MLP neurons of a small language model. Each row is named by its layer, matrix (gate and up: input weights) and neuron, and shows model dimensions 128-383. Each number is 500 + 40 x the weight over its row's rms, rounded and kept within 0 to 999. Numbers have three digits each. A neuron's up and down rows have the sign that makes its largest values positive.
After each neuron's rows, "fires on" lists the tokens most often at its 100 highest values on Wikipedia text that the model never trained on.

L4.gate526:509542486513573476492490507487567532503485484436509486513474482511465467496573464584501508456473526465448434468593576519436516590513538570504461579491499432502535505514498518504537497509533497460544510510454522443430465491499514516462590565458430521438501480507455476487483438451562444484504528427519465496476539540496536563534570471423471438431507528517488434508456512520500525446492531531511533522477552479541468498509570467475431473490475483560532522501557492501538437538403533461494540442443498469511561427469502422451484562440441448540469476553511482500460492504513482544534502473523457433561493519520516567482435524525515461472536498578535413482556479513528488574478493480529503465524602567549537494545514486558504526535459493543478578486447504521516537462468482
L4.up526:485529475505498559440453522436552539570511475558401502464443542446535494507499456537491548485515499497489519451487449560549453465469484526526508439486540532540527445449491540435489551526449491514482455551475476557550468517507530468567460544500549530457515486537556498463493529540521550464514489490538586565532432408563543564469472464461445541476516509464477467478457472538490467517421501521483539539495504477508471530532552537541528436498534450531496494493498475500553469468448511517492467442441527475492454537509530479519451423515530436468475550464465544514532416471472480436573460515435501477527482395572574548566512550446448486507532508598495439489465516566529548497566518534512496482509520486463538515486549561459529486468535582433494514515459486427512467544533504
fires on: "-", "/"

L4.gate323:563557483417523539535498533476507542497534567489520496500499445545548483487544485526535513520563532555482519570549504459544517556535525498548461537524498487526500567546532459573529508491520475414488431507509492488496517486451535468491509492444490563508496530577542514537465484476539561429509467509458429494516424545531551474495539555488527546511516464472489510517520457489491503490416540478488528455394502536528499527510549499449427529492563485543509459545489502491509439531492473504580547436497438553464432531404538527465578547495460535481433516490471553493559446473439509424500483519423462443533469571514487450452502468457498498466540512491559513463531528481429513537585545576564484531515479488480514457499548464520538494485488472437518537407575415550551487470474467
L4.up323:528554512431539475462527465522430407525523548433556517542408544474455470455506508522492512468461470561482506572491487520621485535521453575484485591500530506432434523583503563474566537552485536494543481477445463460456488505370511533499467465532490571501542477477490525483551542515407518515478523437473459477544447555523562438459470455527438519507550456524497488460477440451480493529493475468493553485488503556481532547477492545469532510487436515577476537478438472531538469544499506550546518523548505576437447469445447557516495534539495507448526510485546459525547457517445534478516526551565517442482557487437457495555506429506506466509600491513553486528514536556482455526505589537526463535444516505484556471442532519490488521559504506465510466514423421515511528513469472
fires on: "\n", "College "

L4.gate422:475490477470519506526465508551501526472504514506460469442483491509509492478499490583545533480467481489538452529482437435561508467433480525452523464569480516502541506542502542506579480506471502527560533474516432539513504471484531397520530468544440449455489487574480497466507508483444462498510436538448535527432462499460509524443516572448519500514546506568544479484494473453533566458504529429539467469492433438476470522448511543535491526546500488488498553514545557456508529504530580478471453469478492493538488492501455507537424535547552466496524553504500557503489539508440551573519537519478394601572490444438414411485474431582530550544509588566568432501545471449471514502466559537485473437525517531464549552499554530548476510422527508538473521518475450483469465535549504
L4.up422:580501467613595497470536475439467441487453497479495507493506466475499554438554569557571542533518642510525549558455549536488529388471474512451532474509489448520465531555482433507427472480453495506555534479534539533493538477533531462452527429444476530480567527488483534436463458439515480511475484462518472448508539463500529455516550476473586443447398504515414500535525477517481519535468519492464516452562495571504521526539506536491527489470536479478503425535499502501531498482496450536530507499440530475473522511523481463521505477483497485478517501420488441479482501513497496505423511543485503488473464516438461541409519464480390484567509469580524490432538501498505519576486480448484430524449464577513550508474533495504461482497448459533466503457470443526448447449578437
fires on: "S", "s"

L6.gate449:499477537439550486498589551539567448499434590416534515533479522453458459459628458490521545485476466450520497472486507518539499445498440455487475533433454584482511540486513399447524558505492530485533527511464488520507460541557491520533516516570584517487538493549550522492534592455455529460532570485487443472533517470577511526493497506459471613434550544558495431530498502509509550382474532509529531571530520483533488478472493439521471480496491417548493528503492498474484533487456491478524521497551536494531432471403517543455472488531446464507422512548553473476466524541470484525465488544509539479551455504467495528501497523534529473523483518451454504449529543498467461495541524531550509501484545439493533457521476441475538457433504480527539547447490463542536473523438567
L6.up449:406521467436478492504488492481503476435422497493482486437440552465505451487643522523448524469529502478495519452496489472490533466533534515453496536447526547469500489490553563531446484501465459495497592531414471512558511543520503448500461486478525469459542525454493499547470552505482500515453466499520530434490528522487503476498479540489541543518465497521522481413463546482441462426455555484493545587444508502515445407597476502502498470461536545574518514426493479488582462489497583508553514506504474538528504529503567562515438483546511481513497480509471507526536469482519433454477495534552451528458547556460479429570482512485468418524531473486478567545494432510530448488454516523526433447474477429558559507458441475537473456458536431494427503504461471496506492503460460
fires on: "to ", "with ", "by "

L6.gate518:458498544515443505519504526469487453595456509438498437509472560542522504534528559478485529466541531534414476528520470433415498525558493565488496491440505499507526458469512457443490534511551460486514499457524513493527438472526502536469503495507447435486440444504499416541484555446425425555527451564532569571498567526503477513445418485472506486481527474510460501440498516526513504549430542538456534482458535495550520477397421478502481486511534441564425490535533514543476438522492502493503474474488514423500519494472436495522578550506546415483481504476523493435485589441527479461518477509579496507588468589519452455491476465532498519467435461566540549517467497527581585506519476472481465463509495479503461446451554488599498464445531544526532449527439485570487521480537485
L6.up518:537485557430592522520477498607524547594527571509440514536584469482524554494488404489494516451481449483467432464527459527442479530494467475514407479474510480495528518522560532457527535520538490476477466529561491557502540514458502467463503483432445513586454548547482497518535518549493512526562557557500503497493535531484505514535489524524523502387505492510520480547477460418475509399492532497513555544442445559485432511488496491470473534496458574510489476496409532525520488463511510571458532549498573488479447460450500490502481478443463481459506573561492555495540556448454472551551473545538452557510549454504463431498510526514500480472565510534493561451467450498506515479505534464613490521569533489539541498427528584491471531472480433486499516469494415547504445492493509
fires on: ". ", "ou", "In "

L2.gate527:531426558527511474476488530518464537520498455484543502448483455452506540473474523468462478501478477465498479485482512488478470453449519529474457468444508448584524419556478504561474513522501608476555492500481466572537477460534433485522533419468561525443483506583428467511445551539436441422504530480434553452477567523448543532419457528492494502486451559448468457445474497474509511547478523483535502497525462520484471577543518501485553490472414507452511554516534543499464555540462492401565500461546562456570552548407467477497464535522531523464534507556496519484459545555493461498478502497551516498560531518528498458495484495466499504525439504469523510451455515492548448507485498496502559489448573545503531409486428494538472504554553561479495539526553490460470494459554534
L2.up527:528459536491507481468522558464466428496508543487512473445489466517486505426532534474496462433441494514430501527577547488497490486425478551476499417519512483493482510546432512526417529412539458504501496534508511491560533527517459519460476467374463491452515489454562482441501496479554494526509475436462513454533441506524513523470599470637527504528472541529518457511552551457438487394426544502601498551463500557479561465489481492466460512490563470513486451506461491520494547534504470501473565561502477392504470496512588451478500558477480493472453497503507479530529431513586492470455544497544468526471561480533497553539510490505496439466493504525528421529501501465549491497493420491525555530459465545536517488379549500528484434452483481475493510553532455461518420531565465
fires on: "h", "s", "- ", "novel"

L2.gate174:453439541490536546533493501499474545478471512481434587522495530490418506511482538449434507503479516423502429495473524450531543529447543540586498533450467448544549461453542470438531512534400548530492472488493464499504493490529499501530547464572494455434447478441508458482553483512530479480454478477481533557501556536450527483473518523551452572582429463546551468485438527575540478467564494538423466538507424495491495456508430494576451463523484528482557599492598505441532503479470498492498517482453561529508479507518489521521530522493505571457475538461464485540525474535512482499518490442433531473484516485505479551445578403502447506419482497528558538450503444559486515459487590465516561441427551467501553457487555440539434533566473547495487541485470508484497475513444592
L2.up174:562512521527511566543507542500486472419575467600525592498456474486440532432484520568494508577381469546459449496438478532575514499426518481578476520449542440523505414447536467465520462478446464457516493555580565539513537519476496494534506466504469431509540522489547496572488504517574433504507451510435502530454557520438522542516568547516507494530485489486512464499504464500571498426569521473492517531473513501499482532469542572544479519472503512558497555569528508464527494456539529438400470504494498501455519462531525498495469525430532525483505534537564474451571525469498470422435484443429487452534486513550543486478500473531519547446471570421495478545448543550501512515552457520429520490503447421488478530540469510489460500455463487484444534504434541494487490432446548
fires on: ", ", "of ", "am ", "and ", "t ", "ust "

L2.gate328:514446454532478486506515549583418530477485471482496444482550542534574529448497567501489465447467538448584433568502549533578468476503548534482521484511543501463455489405499548503476499520507469539517593565531477518505500487530523534551518461521491492479504569580443471460536496492513533538544521511478495501483470483556444493466530556442579546474497525521474449490528572522513451495505502471535549534487524465474554517528514506557560509509544508489486531512505488549455485514510454551495535521557512502466496539506456464508525548511498561486503471413585557460472458431495484523492402480471563457484400481522491529475492494513520508517410548523474506545465537541523567560610413504528478450441472505579511528423599468494490512550550491497583578553476509522552503489472556
L2.up328:524528583503406481449468546539441442515497515530527567460462543622432458506524553513453478503519569524464473447524486567478486503428477577467547535537528492479481484495544430473483431395469472451455477509455520566501484435440535539545448431408441425452467480513508484476510470491560487546461499485465454537418481492456530462536566493587459555525474508494476550517498553487472517567545534529494487546464506461453488513515480504499497471503521551514458498560576507477564409541553560497502423490521524491581500512476472548514471589433524512544511489461518424470535527488495430575487521477535498487536550453497501557483517412511480505490486583459453551533532467512535516446482425502465469468492450520565496489500472575558514549464548501500464566505489583490447483489507503
fires on: "to ", "the ", "and ", ", ", "–", "of "

L2.gate605:495593566537475425506582520529411476484465436450493537492504491597449476453515544520510559464466417489532445528516435476522506543461527482497516484532537461540478504558487528494513525463557453467449514465443508540487505587515520553551449506521548530501484540443508512483531504531492474427489527477439426514455500537420510469554568566464517427490433425513476478467496520486522443503505591478530447467438447482487513585546449531473523465527481494483459461546540487549461454573548536471517517514487514511505509525486483506485567564405456493528495556444499449533519475444511481491482454532433543479494536566481512505522507562500558458497520523441573449502551515457530492509576549532467570518557436454503524529493509495548474549508512486569480482480528484496565512508456448
L2.up605:535508492475591433509506462496532498494463488518467544514471517476447525466499477553438513418486454493534512452514494480495468558451471520494600463518500488510511564477492486533523495508497531457455452550477480518511571498516525480409536500519483489537549519465524480476513459474474494493518502480492430471433481541572501495472464540511534489539542492549454558506521595469530557541425537497528437494511436539471507558486579500513571609512532513539462504561487502542504518540461457481475412467571497538486426497548468546481519459479525443416532504464524551518533509438500561476434566541437401483496449478517500476507463547512423493480535470459512460538534541548564569456478555532506452475492552512538549512562531508523470550539533418504545481590439466517488434520550441
fires on: ": ", "| ", "\n", "by "

L6.gate348:487594477469447561512491536547451557544474495510501449520505597552477473466472505520506562511457513540444475559497457449464501470468530573455445464559471478468486524491434475474507560480571506518560544518522506526501553440418535437491475489482441434526507534485468500569530518520495523438431452575513456531448445493553538431456462493501488504556498462474535459486493504524549558527480460552473458499509454476544516451496499501524511512584508559587528475496469551513505536555476482545431441584553502481553539499586512475507524535500502444542431519508567563471456560526440580482467558415528535498511549509447541462588531443429538445532504511502531488462461433503538521498533553416556480521461563463494475570579503504468466536427466543554486510520578455464489504532527524
L6.up348:526510553460476483513501552499555572533475462477518455520487506444494462499536516472488496555474478524450512467507473488475530478456458448518440501512506451468542503528495554458510461565498534480532432568419439513450515502564524539530546534473433478536569533530473457557488558432476471524494555484496552503493511547469504568563503534513456575477506478493473459509487595471468542495511553518459537573525488463455462475539564435448555526534486486475461507460573445518456439533478600519584469521459538421548562435459469515491524527486508471496463483518545489497507500561439514460591487551565551455494493550549453535539544567527531493461488523435424536498458424457555504457474526463532454483495541557503458485433564427474504523438543463533467543483512511517430488519460566
fires on: ". "

L2.gate448:529501538505445523480516521507448487491462547455492492535492539465482462408479497552389516496547495424455509550529561539485486479470454553512405499474551449520519510436542573459466500535519496492465482558529529481496514548531458567435476507497557481522484552514517548464495480534513493522604605443531497462488529471486497509546511454521529434473483494445537447503484506480521472546548527517437499564430553534443430528500460513591501536571544534462534434451494554499508529448433549505461505449456467515429522543471453537503485519522472500475481518481551521556496527511529441532559507457511523554534534572509531522447512477565463492508532468445517525523502457527586442487572450492489514503577504501506474520502567518548574477498493501462439487486465477515532500446432539
L2.up448:454509486446467543534443476495575495536496531559489447427487518488476458399509548505488467483525500482497540488535523420554517542577527430525506498473449561456472448495470529525542489436529522530435492460506527458447510432451411552513517534478517481465532476546548517505506461554545529504461444510502534519470469483481498510530529549482438451464486501513562449438467529529514466481468493552514531480517522522543514438513440490525436440459524526572500517533462519483510518450485479535563462423526541510501498516469434490507453400564531511422476553525516423524561446481504441492579499514520472506547451482481565462517568511519441412468555509475428462489500417492465537542444413530522519478503564557475541493537534515451570560475495537382486529509464525548556537500517513
fires on: "–", "/", "– ", "post ", "|", "0 "

L6.gate112:486566505570538564551588490457469526523374529540521478507524528499489527511566570447478531490504466476508516497460445537507518566531483482485463556453496467520452505466501480537522557569439510540466531479593432493451522456550439520440464497475475525521537541452480434456473475489561524520475529473518534516566506510506485551471575529514464531454505548491550469579448450445571473477441495518485576465544497518531501493551494475521509584495490458446538521491438448545592510501486536531478521417525544447462499467540498471472547523505462444518557541463535557522550462462446498500482527533498537531550568494491515498478555421494517504450459512489486493495592520527456495502479475568526516448461574567475461473503545466524458505506520530515554494537475455442488524542495527
L6.up112:520579477581474456471476451469436457545421467503449534491503399487486533562488525362537527521551481443517515434429497516529534536488481514514451519512514452554459530469502529531418394432461415442550568479464459515502543509522484546519516474571484530518447552469519459547477439489560446554540512499571537520522590528545511448506549522535550538535523519500466400479576456490513519450510556493562449459460517551509502482519549524569502531477509474498467496460488437506507525535547555478470585610476537493522559508534539472496489511561534467539492480469442495478534456445478493484495524507505491477553487414491517474506459479490539501482446476556524519494499429573480435544478476492553555425505433501459491534479492546522525546458606491499534549506540492470491583464523477
fires on: "K", "Z", "an"

L2.gate356:469472475463485482575568458500515538473560508535484485532509439447504478536501575537521485482468577557502493541532529531515484440467512523405484548554498521478466566463471511556487473437470438436537513550538521455482442438524527495460518512484537518390511512490530506530602554556549526478513507498531485513457512538503535497455479470435482537549584488547575552582492524470572479476521444563540493551494443463506553587532465430485523493521532525437529413511439663513525483525423526482428465555528540539568485526509520537517566592496522530471479508411506525418543485505513512509419503506440556587470513537549501472554568481510502481533496516461527544542535478534477509512508599533559480490486580534541464489484532509486459494448453435518512466512499515530539513511487482
L2.up356:465574536466459493469561549486455463454408480440430525570534501521515526440570541520513511508477497463525496475569463541512552452540468435490549471554474543557512614530534492528467539520515447483502568490509471528545509459520497471498481506514528498506482448493491426492514578508499452596513531496517606433433560549502490523466528504540497489487530510543535500499451444430513514428462457485526517498432555502489464491541553523480510574510543545490451458472525513499507506514495455486528431536544465500424532532515510521443501489540511425557512521495520506546531490429482418532573518425566501583510456504447504545445458516574521517483508472559488516571530536461450521554447457452503510463468490514465461469467491424526511483553480538471551509529565547536472494534504498
fires on: "K", "ad", "(", "ep", "6", "3"

L2.gate716:529452598487436450513496511527502488539492517495542461534562579539480475537508484474446529483424459513443464520558538497517441464418447509497537502475478437605516540454415520520482477516518469453547447512445478502461494513523546507579447482449463496478405512538518506446553592541519522556504466503500464474521509527543473499467425560531554570468462476443519470507488490493527465485540526488535483518528499560546598476457441460432441560478416493542544504497540603463499442501478485464469504529470492454499464457526502456587461492458485551493437583457462467443539516530527524529470503475455549463482448478538562542547492557454564481524426558483477524522508569475524460489510523468543479547460526444424511534552566503519545513511503469490555511492480482459544447488489518
L2.up716:499460578552516508518468474532517433572510465494515428563508511546560478483572524470521438469543441480454459445532473558497511509451450515553460529482531529413501605494495489483489539489445482529507505422475506542503384514494507432541420362514453449514572471494453470481488472409467476492467489457484569488487503517502582552570523507507449444547490504465427491506461536526459507469509448468483533507456454479491515506499414538517480547436520541476531510465477515541590484465476496495549451504445559430540499494491504456542495433485469531450488475514487498490511453492525429548400450478581517549574503419494471566514482589533484500441478518458455487566516388493514469556460541496455545455535513507505480522503455558500490526494551502494522511487456482459490553472471530
fires on: ". ", "has ", "can ", "ally ", "to "

L4.gate635:471532534458436477478487485491462473556497538465542501540519467426429460537523606491467529490585484483525533495449512487564446555508450576483419444530505508552486560535545490576541514480503537533496457510412460568482489550499524547492528517461516422451495581517579461507490529509480493447490471513522500472506582510518569514457435452565507552533493560533543478480521490534594527515495512480404517515564480486544520491564455555454458504480547490460503463525493470510499550475430553497544525564533477411527550484482492513512490581440470438510487532519439548569500474522503552488549484496551545463550539464555492461475569440534529438460399514420507526551507518455472499459535516517493561501537515525487549544449552494424562451488475546543498580477553542496552457523517487
L4.up635:442474416483480529463548578440461466532514513556450585492414489473523563496555464463469469504443472483466510593446517526443508538507510470492502559508502506546470456507467545511491499521470455527516586540475478503505513452529506480568436500472485528507453455458555542518526443475495498498550484448584562539482563536482441508484488500509491545488466443536432591487483478454577514522501558515516546543490469527444498500493473497492566584573538483520459563484528428448483458579508536534515524505587498477483479461485499451474508507531487459475519422498433531442534523517473513522504473474520457564567473525507512460488420562544537518519453509529457556494464490536435526477429438508566535490449490516435541473473543467504515477521511544463582487460552489556480508510421467
fires on: "K", "I", "O"

L2.gate169:481460444475504532472533527563469459551560518515506466457539465528514506464499542537504459492498493501448533539541496476486498495521522426546451517492463598441455435436546479492527545507472398541446451578465564568507534545551521447483484521542586479479459494558460467505528528471506544593599518490480470562541532470480530452560465451506568555504523583524509517544495536501468474500551492509465481561471463532419538469493474467491473577541538578492530443508472513477536417480384433499494483555401438488512499469510508475474466560487540490498522421513526504460608503482557575495504438546466497424594443544509443540452471476435493496528463473491482482510539526467485501528606535471518569430440541495514520477489561528505510490502526451489565487537510452490538460473432489
L2.up169:523477536525533457573424443510455471488464536511444399483511472505451423574546410453546474446472513403496486442471522519459526433562558512527431495502470501497533538504484483441491555478513497552467512537500466482520473582583473462509539464459437559484543532500455543508529511548426470562558547450549545455462476507554431494419502502502491471517509501588491375446525480556587470420464485489492525556511444466474543503478530534464522452440556538518486487528542551479502437555520533508452547544580542435531493449475507460480545444467490456571442432545532508531480485502529405558504493489475521469460542460476485466533438536574485425498449534543459515454541530442492515491477476487487469408512441483438481532474507531472534503522534478524444495489537450516521456449494507
fires on: "to ", "2", "ed ", "1", "result ", "in "

L4.gate475:460513489421431493579382591480487492459519526487552456513510495580436480474547560452439524600522515492509449480490453482555458508432525505553539519551532529520534497475450521441502453512492461504493477515594445555494565478497600436450516476506560476565472478523461479504534551556544477512537458487499476503446497490470524508584504554540459491454509498459501458448492461513501451432479514495505539472505463467520498503561546532438520542536570565511447499526464537496473486528490491542470490447494528588548511449483550528579518502545519484532461496476493466452536519465465519560564435505516501537405497492467475508442468569503455440451484569545465541547420533491571573453545446542505474514493501426519473488582570472523480441474540515438480481466544534521482541513533469
L4.up475:571509580472497507542535447469505500439535495473484521467488479510455565467523467507565472524519476491478526399549418556470435498444540488485501565538561540475453470524551500445439514517541508503520545486438541518471449519525527485447473443564478502511468451510517411497535525489434514507433481559576523375460544485506473516520533545481498433489488456562520532477458520467521472570528436542486502589465521530521461471475471465461490459476498468491468488486424459443518547442510523503521424406485482527524493492500513520533512431548526506486515455549503429456575516442461539518505536529511544574492494504488495524573487505452530487455521508551529555470425480544531537496474554487446522455469533477416468543570506493470506547435558570525432444553466484459508487500478503
fires on: "pro", "'", "+", "Pro", "Ap", "−"

L4.gate660:463528568446440458564467567515512534480494505550469497488456548508503465426546510519478527558449540459444458507527548470463509446515467481505433507483483442492441500485468536503503496443504451443518546450547542509503514493513465499566490473459569487511531580477518506467428555493481447464512470582482498469492548431477536472494491507535463569475547531536555431471490503476527546421544478483479474556528567458484539443464523529498516522569483477567524508520535477457472434406489466525504478525544496504549484443449489447515492508542474535542499482565468477506538551515501507551570508512500441509568518457544505536549485606475545591526463567559471405520484554495491559484551461539527433565478562440535473566469579547535482505464545516488480461495505493526492514456488469
L4.up660:476554475507543474579449416488506523530470466530448543487517541546391575516550472501499529467567484454488455466552505492497492476546469428487449524440475500437517466454481462476539524517530485435492492455512588569520525434446536484542480416466467532526530531558452460542503469533516481424549470477452525488589519463567483491569509502487489550404494513484501590539499531412429514434540574563434510438557497533504510486471520490461453544502535500541496548583495442495491515485584506555498555468527509486543571485478552459463562533491486496488481442528563442517456538420530515558456514442470443492514519555452514510519442541489557586459512488508517488463469491498457462427559510512511445425529463547539446472511471526471534468551444446547535518547430497537464469484511462
fires on: "le", "ou", "m", "re", "l", "an"

L6.gate98:473492536463471531510547522431454457472419520524500514488514555510550546543544471476487490496509419445516502468539508427543579536522526424459524454559499416557467442499549580545472588555461422436534434565501454506487533526559529503517508398427533445453406514522445480483445547490540514503572531520540573493569549464495447496487488509439494454522583485560585461480455447472589527499479527480484503455483554557552518475514450497522547482460516502499543442500510474457456549488459445433536573577487552546455462478499565548535452507471455491516504484517457525511610497469468503536530500527497467442572503506490475515481525489457456500514537462507458434462466550490518517465504521510577551587494521473515493428472534470522526509497449457485543574515489410509419533533525477
L6.up98:468515507519448508499577539557499455495465458530460513506496504496510536527527480484464457542486434467513494474495478501458504529462456469544505483514473547554423457533477436526488494497517512445500484528489509534466448415553461480459529470456498447462458437526479492426473473404520559495499525472501530493470543543498440522583468476418437462529485530542491507536469520516467529456597571568486525499516527420558493477474488464447441487512509482501438468505517490454474541589490445529480513519540561540484473530542484499476516455461543521497470490554470484481527571488449499464524480511499494519542578482513477527526449609475521511441513475528457499504598446561508526484542487427561548503478438553434513435485480416463470436533482501478545541494436575620448507564467506
fires on: "Sh", "M", "K", "Kh"

L4.gate457:464596471448483603547463523454478502473490495412452440515452506472533505499555575541498534493491507403452498542493512538504551510487492427474535498572537543537519479458509372458474495417566497472529553518514506509506535459512541440484576511527570507525449503471459498536528573510425489503518488538554488489549515457437483511574478499450450456547490511487466569478451514477482523498530521510538441483493458465516585479539392459453512507477531506514516525619466438526488458572500518509498541460530469477549541497490444446536510530524443477581500483527448481447461488551523541512416506486528494485499439440518522491548522529571503453476538448458536437471423558571501538484546444561495453538558582510472496473529514525457525470477527522590507456506479519506534483447467440
L4.up457:532560530510537472423532535531547468480454479542488497502549508488484515475454535524508576519452497444464455517464563554506403464574423432529543498526544457466524511492479539544483448522474483524570526532485573524432477476479524528493486543428510464427473474510548487529523554512512561450476430522460550546473521497428467464509584553499503467552507462551523413432458528455481549486509521517531499515476437513525544556549526467479509530539457550501487523489465501494504460492513502466530474531492481516587489515534515567438458491487540483529593445529527481462423439527413523485495501558538500486544505526547487565488511551477498491492534464523539452449457451461570459561457518469458462493453502516485535431550521579503559605483493455527451532462401498566442515469549455
fires on: "'", "-", "by ", "s", "la "

L6.gate728:513523513551509508600460506562497450509469462510460525449576487564545537564470471513521511513402430515578454546484530546499500491526464528502504441471553547513538448444509563460554492465484499480543527517444531532515507411512490451535564523462510468412508590487507528563527484476536468465548538515508479551448426471547523455499487485471511556480447538420525555506427482479436489495503499509528527546475432434479533558438563538436520476585485543539494417533509506474483441551504463526545470513513574526465453552543479477533517549557444506530471501588479545530521487471480470514508600462484569479471560472529552516519559495578522553483434562527525544502554533506516493481468549489506517524469484495518454500547473538482507589516526481477436536504537540472518512490455488
L6.up728:449466505545496473548422456499468488499430503471441473472530559443442522486513423483563545544424518506515455479507500445454474516572476506490512527467545423584564406508492500507464531509569518516461525466429480405520453460467543491477590524510520504557462469453503392582570468466458490470495502495555416463494498449490549535473617464521488491591493431447455518505527465525496537481538469450468492527507489487468487499413509472568490528557527540555516417501483538507484569439513528508465487468443490561524513492507531556550449510531505524510464463541506514413552486438492487477555515477501518535442456511477494500487565469530520543538514488576413453503483464565483515505486472480492541495488543455476509456588463490484460516411504461512442533513471543451508513507481504
fires on: "s", "S", "re"

L4.gate331:568474482474491581484507455542502489533535489496525436482544438474439501479525565487471459458514504460470473555505527535499448493511478567490470499521443514521545522524513491493517481505510577414506477458512529542436532468462433546525542533506541594476570515512476445500508503494482477456548441490524520450486481524496438524506542473476451481434480467537584469481542560473501485490551493503439478532440486445553547531481471515450467568517430498461501464495455523468464504501493501474473533443466491601559498480467509557426467438501424535545481576481486520450472517486540407513540489515447524519525514541510511463471522467496497523513500479503542531553495447528498538576473485495497438558474555517506522462504567528421583539552499551437555540479542518450566511463571422
L4.up331:495549557446476585529526504431531447528578512558456534558486538503557515490542533483502452477483481528478464550532429552475488464469464562543507477513529563537523515469518497516496497422506487491473523447458458494491509454529447533425490480535551478452461495459528506468549521526546517552475526577533497554526425542497531519467535469491495447540474550450590476475489449470515433498459576565495391485512488459503550409448515511536561554560543539441550489559503515526491450518521536469439534568539552466472519495516528528516501471460515513494518507493507514556462450474487450456486434511540477482452474487486451487526522487455569541536508442389452477417479497558435496452558504542513576439540562450477509492572568454494498477498522486496510514461540519495461485565517490
fires on: "it", "om", "oph", "z", "id", "ip"

L6.gate533:428524517513462481521439552549461445537476537569503527525504529468522464542551471556488487439479545562501475540455466474527465537534495519539491496519496512510485459525494553532500541548611479460526482468542595470472567540465524493520537533555478502530468595496563490521469471510520485536467508471510424466473530502471515539461500503450554534517486514545509528529448479488501586487525476492487461494502481529513515497486499466512567519531479429455559444453492555546510454521495520444566471511493514532480517524533496503521485529493576518487562510570450491560475498570479488528557516487492479501557468472476524485503508483513479537438488608452500422564484545583494492489581513533585512497536546519548499540527485493518498546532412459590500551554539480498555479406521536
L6.up533:523447477536497515489503523530467490455448478562532546485526438488441504483425507562566472572518552569524534511481440503445412518528498498426527603520508540499530516570564502513420539531524481473553524501480502516471535427513545463454491527454481516486449392493533503558544529436469505463483518419578539520439545478413502510529469536460494557509473577451495466506500474464501559460536456547524566512536501508468523498500517477511477444440465474519437570440531463416435498495478426537515563416510464503531534410491423501435505507430415537483539488457474487474489416523450507583485448535544536484523481535561541506455554476564485553524545523492431506555568495482491442497509483474434486471439490566469418480518548476564425457512504497479515440542477457478517459539457523
fires on: "k", ".", "K", "M", ": ", "kn"

L2.gate105:477531498539556509490438499566499517564561501513532467457562516508510541581439541516434554479479485501428425535507544466465473513538445430518498514424528465499460457438480534501468486473398481472490551512512536501496582488553456469488537471392414491506491480515518507488456518458431472520563489501586500513520556441473493529461547487502486513471434460499525468469464460543464427462521550505430463450401463494463514510430564518478472525428534496541576471537491480497538532466493574428450504484449554517478509499527557465555510580519498518503460439494518508556533475463574496494550503591517534534518512487511543470541515569462463476485498609545460520521515483461545472499472511566503576472546504427489488516493525433456458444532520595481435502430549484517528472560503523
L2.up105:464523484501489525502528512564468459462454483529454548563504497532544548528508431523516529468410567501463470459553481557473536525566479500458498485478462457514483586447537475496481470479534540471475498540414408447548441544500420487472549502474490513529526505507411461490536546443491540437487473437501608551528450508500519514462609473459519471630428523562472542480452503509547502526567456498559465460529491526515509505462531479468491543447457460562485530514486487471516442491534470517543483559478518485473535510479494454519450476521549421519416472500515490534535520454512556558585499504545555442562425513507467460510496513512436493473513533498429466564569487515409515519587495526570530496565507476482501531464575496468485501529505490575522512523498481587477520529530461
fires on: "er", "ed ", "re", "ander", "W ", "itted "

L2.gate491:568486476503517458455561482464536441517436530600497548554508476502496514516556447509482520542519466472549563500484549494568465547486500466550498506495505459452533501524480499439428469491514473498551535475495473479407447450546535494497556432513520493454452509440502471469490474523548467539570493490465473607485563423513526480569441572537491492493485455445493518490445453473514490464497464570542594547567488518477503454458477489572494477501535452515534514512544561487529425496422532477512485517408530585564461428503468517455558482504504518520515564484448509469449439573479490411508467515523569532566464473502519534572451503513520451500471560532477511538458484564486529499473483558501483421453449507575500489505554478437499488550591468495518574472476527489538555406467526
L2.up491:531478501523535533451404468483510418575529507456542488515541488457526477502456449519486548505506547506507510485461520500502534452380474428547501557565538539486482505446568484437468476433525468469557517492432471457447451520542564538555467482552500510531468451468527530536548482545528470523529542551523495492530477518494491496502456520505500465505549539453467510482449511595444501498521537508492499482502438412508468427545500476446443530507455492484478515442518535433532477499414559477507560478416445537567550446480429441453467522591520474466529535490459521443465476522489550539469443505537523558455573506457575483489472454510489554443543552548511550478511445486461517468440519502413472503551471457452456504570550511481535547444550500454428475474520542511497482484448527
fires on: "=", "'", "-", "Date ", "+"